config.toml
intermediate_size = 704
norm = "rmsnorm"
norm_place = "pre"
learning_rate = 0.0124
batch_tokens = [16384, 32768, 65536]
dataset = "wikipedia_en"
MLP neurons of a small language model. Each row is named by its layer, matrix (down: output weights) and neuron, and shows model dimensions 16-111. Each number is 500 + 50 x the weight over its row's rms, rounded and kept within 0 to 999. Numbers have three digits each. A neuron's up and down rows have the sign that makes its largest values positive.
A block is one neuron, or neurons of one layer that tend to fire together. Before each block is what it responds to, as a language model described it from the Wikipedia text at the highest values.

Responds to: Fires most on "death" (e.g. "Later life and death" headings, "the death of"), and more weakly on common nouns after "the", "a" or "his", like year, part, father, life.
L3.down5:438578464510505562575475478509484534518505527417438545483470488574518461507498523509543473565550527427474478526520579530522551521556528473510518537522554438522499564471529563501500502524512488490520512502622473482493590461536483436522520549630486555451483498492425498639469552577567572561
L3.down17:427501596529559507603473517453489530426547491549483511516534525571489481514475593589450476548410496512516510452477490571525526429390577551472451499551564540541420607623584549501588389453512498477435565467465538426514478536521501427599500475502431506459518465545413437505547480459520490511
L3.down129:529471519478532519411458456484460490556469582455502539493463490440580488406563523460580522544530445480581431575498569389583507500530534566523557491547542454528566571550578559535521430545469543532499466513538443468483429448472476434536495518491432550462469540572500531480525347523485477519
L3.down166:553506558504504502455369528502400493525434557487508424408488449506540504572509524545487420527616468482470424552509459482516455501459401563423518531619515531408619520540621496525476486479499464533481490494591464385420546435670486456503492474514402513587550489540413498471501458509443451454
L3.down174:580471499518588533498454456432498661512523557521464495631439469491499568513529438426508537595544375489462494516521526422477533421474515514496499517515355456603563496550443575441512564478544417487509528520534466441543495546521505514564436539602458458453556450529458509418600546430506529476
L3.down412:701615458447472456394583544483491495544519561488555575506550494511503437575439457549490550474506561476512577442480530569543477526571504535511505490576519416512565442625504481504525468500549539461465528440577508363522425497469462508464476533457504444591461495569478605449535467595564513489
L3.down476:546447526640523543427452522519441464507495489568501569452547444449428521458619560478460572428514499507539549548447580484486444551559488539518461474538537495562491533554626526467525495503481615590589559508453440553507541469544448396517485521548445504517517591464482538488490524461399484516
L3.down517:593447539566554444525483482532423440540513569482532479497560540451610495473526582462490535512451499548535369489472515501532471476500534539488518522538556521529598479514540508448545483453565474530424535449426589333510521514516562473534469469574487475482506430455442527485470589564470608593
L3.down520:450468621464523501511453534546440549484535505533506512520548561549458460494531582533525494429468508501418457493417501574559506494541523498548466401539469504497519487614489429576556538519454495520480559577477486455354565472450455462519429528487471548620445595585442583548443552479515550539
L3.down529:368380431558433509512421402382476506493510469512552510456515461557548479472529561473609491484577515450522465454472506525611525441546576470521477407441488562549502481500470586560456440538496472572485559522472447594523457483390501578551553507461508574404503541482425521534572540491439484534
L3.down560:523429427504505504501498503570522500586569491535512443501521453524462507474479520410532541552423451603556509511432510503466453475422478609440563482475620472468512421538537539486634441562463544542484515382478534402531449477594502533451500452476445460607537410443471601429452450519456531560
L3.down576:576496495478580500511594574560453542496528469485508519598359515514533565489553510394566490596511486484546464481533524422535476584462492592516551481517453534521460458513536542397416505455512588506559595413472527423566515500443543498509427492508454502501556543496555532561463383569611467490
L3.down625:587573506485536546485527566470439461505525452566553475515428439529449499389489558528503548546481479500452463547484495540490418431470463526495458550508516547396493446517524423580522482502534563584453526495482505497410427529508487527491510535457509548374453365569488507462516546519549507529
L3.down639:454385533490491580437487452477431633449517453464552576472548526534469519588551501526472541501570575450441515511455514472438533465546532490480489556402445527526496518450422505428486555501497464479436508488539575606486540511533512481486493533566489500604406493520504565506531498520484422503
L3.down663:570504462517521420469455363554448474472448514568523518559568528494427445521490455550548531448519507441553532506375505494595489583525493506439533485552465446553507524497544486459555448462594570448518537451499531320475361516436496475448551422584533566517520558453480526588523572525467442521
L3.down682:595523526642598604560557449411402519528496491496464546563497486647447525498507547399489488475468503492505482552532526509581449451525566564545405527589488557456589510497483440509529495474575492558461517535506498402594539490494499461540393503502490546381487554543472524471461474533509423525

Responds to: Verb tokens for holding, signing or meeting, like hold office, Labour hold, was held on, signed a truce, plus mid-word pieces such as ad.
L4.down574:584506554484530549505479528531450457474507526487510492413557566480499548622529436499559491452463374612437530551542518520474497444481440439541605532475501496542500526541469498517540538469533474484489430449501502448458529530538440523472439503557527461576471507390531532510384469559511606629

Responds to: Plural suffix pieces that end a plural noun, mostly people or groups, such as -ists in journalists, -ers in prisoners, -s in individuals.
L10.down70:586437559538406497593521466534448489422519496467462509595536464492437542529575540497498473485521485478522506436507518541472430508412527525513504475432365462459488476505524473503526520524567585508441452476506583531548519542469485482607523538565510543472460523547490497551473483527452492536
L10.down133:676420469492582576460535562348442464520468454485468469462455438509546468541467497511526536476544670367513543553500439429474465481393504481467493489539506518415478455565521433431459493558442501486499349509498514426424464491521534540486569467574555412532533480505542489562545530475483433517
L10.down587:517516420436477485502598543483460523507662437504529514533507543467520544509421562554542439547468399442539499436593427581513489523522570561488486519534502565556477386530500445470507494471489444556545404425507424420547537433491431572461458534505491473514542554609463555504594483499504454390
L10.down620:547514474472605550400457526435433424531501385486467519597503440460570475422523496493452522475462542465379612436471534428513515490486516547441461467544515527514423509633555503455499420510524497385424522512446455411437547529465449512531440470440518503541479498511505493500421495500479482502

Responds to: The last token of a time expression opening or framing a clause, such as the final year digit or decade "s" in "In 2012," or "the 1750s", or "time" in "At that time".
L10.down15:429581436504532512541512555495586462606396478559464391595519567517521486517523455513409485519472468423422531499451503524476489489541530517523481478381478493505477480472617516567498403578505462555541459455500487531465487451455462514556486530469527468496544541552476402465374469485456482505
L10.down157:628435482586557454502546487475525470461515444506514532494481533448438510524479499561528600485493514443479531494493497446408425424508535648474531556497578429523548450497416409482539508516500552485437509534433471302510512448448555530498531457530470488591470448529564549496560590490513513579
L10.down168:536456529535539643553582468505513522467417476499498460537445507510514489495524605498534532473589539488465432452436500493554464515506527587498530451434524501499434416491414476448456505497559561537465443415411458390427442474507475489434564503601554525507419593452453478451484519579555575423
L10.down428:641428445483585550541442541471544530546529374542542543552492460538452478505451526487446460454511506501485536480418463504493535498534449469431442448440519534527556555463437437482514538496554459480464424516476556447430397596510440562538471526511534455543525535564501499504517496571513470523

Responds to: Nouns naming a span of time, often after "the", "a" or a number, such as week, year, season, days, century, month.
L4.down51:590488554499562502469544463545542497512524492465566532474480456520501461492522536465439464536475478530474513433488544562530528473458584551512512415563478522460511488499521446555544537461528466475409503488461435380464460453530473428478423487463472526450510557542412546469449552522444553515

Responds to: Common verbs and nouns heading a clause or phrase, often after was, the, or a possessive, such as used, announced, served, system, character.
L3.down4:825516452463564564546492574557541527491592533447540456499487414458510366480545451471483476510503519518532460486460433526471419531484473534406467442563496374545556486563470483500510515423513499482440548550539523544584477557524522549442546526490522519498484393500448542450508558481415517519
L3.down50:499500533519467443556536536505434476525485574427497422412422489402501494492427489510471550535502567493496528527463600457483475527551488561488486437488468423563512451542618454418461497472563461577413481485545540497489467534500477424478459553491511496523480411522508516587518503552448569481
L3.down65:434509565546557501408485470496463549523552435509488518536527507436463492553481469534543590429401531453459507458549583578476472446499530492444504515458432573497547442576420487556530393458459562575483509418618571441480478488466497381589447563530544490529479496553528481525528386531462607510
L3.down105:462449538468474429499515380360509467546432569478487472465483577501584501496444534548461479550504483558592459528532496443469561286441468432500513376534535526406481560489403493533550428498537389440551462424533516510477554538487463561519584431495449498459461506490446471444498521451490504494
L3.down115:686518539534495550525598461561415502528479551517464512470500502581435426460434519490540450429495536537583531604520540553488528475519566508467537503482471434517553576433592432543623507442520513511412495460457522348368505496526471574439486527504508417493548520528484541414475489444507519522
L3.down198:424444495469515513573434480507467523565433438476498522467559549474491442527553441454483520411433404453542397507497586489499457462516472567533553489518502551587543475501524509593520515487535524495459535484588521497443436573535568455513454528418496516413424538366351504433481519449471470481
L3.down200:450514462455457517511430512496503567535470491492470461459433521468523566579567430471453494494444504505511491569562568515533483514505437523523551562490600532494638373493521536506418483544468465471490551439486611516487584595514421512608483553418483568442552492490456517530480551574481532506
L3.down223:586473610524475500507523436465499480561432568474569472411461502513453387456479459462577518533599512463580454468519472509526504487459506506499586471550529477554515467592628493531494510516436528531386473563504390397510483478503491495498483584595495444426393579485490525459496535443470500560
L3.down229:487440494484524528513581431550469518565513501530402552567520562547371441474522522531494426476322412436530470474598500465515514495599500508416425485580508528495542513441517447565532512510497462500496579450481521398451575424470588509504488492520548517470474543499552512560484405505435509418
L3.down262:576489554504514469466537508577489433537424505457521513612403502541478513453486509542535500480469449515552443529534530440467519543542422545467579511515582487445457464428552458479525473545443536410473454532544531285452537651563450476475511539495566434461483482444520512521503509561517464441
L3.down268:569497544511516513502472469480500556508496416503487487486477527466525534433560530480515446461516423580461415532417478496552459456533501498488470526557548510557518515458550496540564546641526441520403586469541427535449523427547509465461527516559443541567485489403514494492455541482508553565
L3.down339:558484545527469523382496492428548526515567485483421493583495408519466436495478520472503472477515544472504519464476477460525439457573451543436489623498496486480584475513509491488487515395556510509426481461413531624414504523545561449534419458529573550511500520415468553530456586523539507475
L3.down365:536570549519491498545569448474429526469498535499482511550438597604483533516536451510511515530485527468519487491544537468447451376559494478484544573505484459400469525477492459529394547412448547459461511505525460534430511482551534478477518457520531508513458447440486503516498534488451367523
L3.down467:766432442500529439502579501355419490512489512547529458575470497439550541541503548454600514540527496489559487503575523376500467496481478540475493485534526526538506568526449505398530469444515446554414452499491496399537495497533456475594399521497510602523486509484490492570605472476497568452
L3.down559:561512493553542505520488505550459449577514453448488489452513491534522532495456551517538528503538492437611502536514552535505425502564495607511492510560552447446436563465500514508517513521374481567498464556420523524462591456559470511526426571527510441569541467483502410481490494476548563568
L3.down601:565470369494468525518532378580470534543532467516496492537482449470514507477593396458569505533456479545590431479569624507478547501476504520483445513462595509462665488590473500494496516563529532461537476601539490438476544574515501484460464550484518532453571509553545523526528467533549467528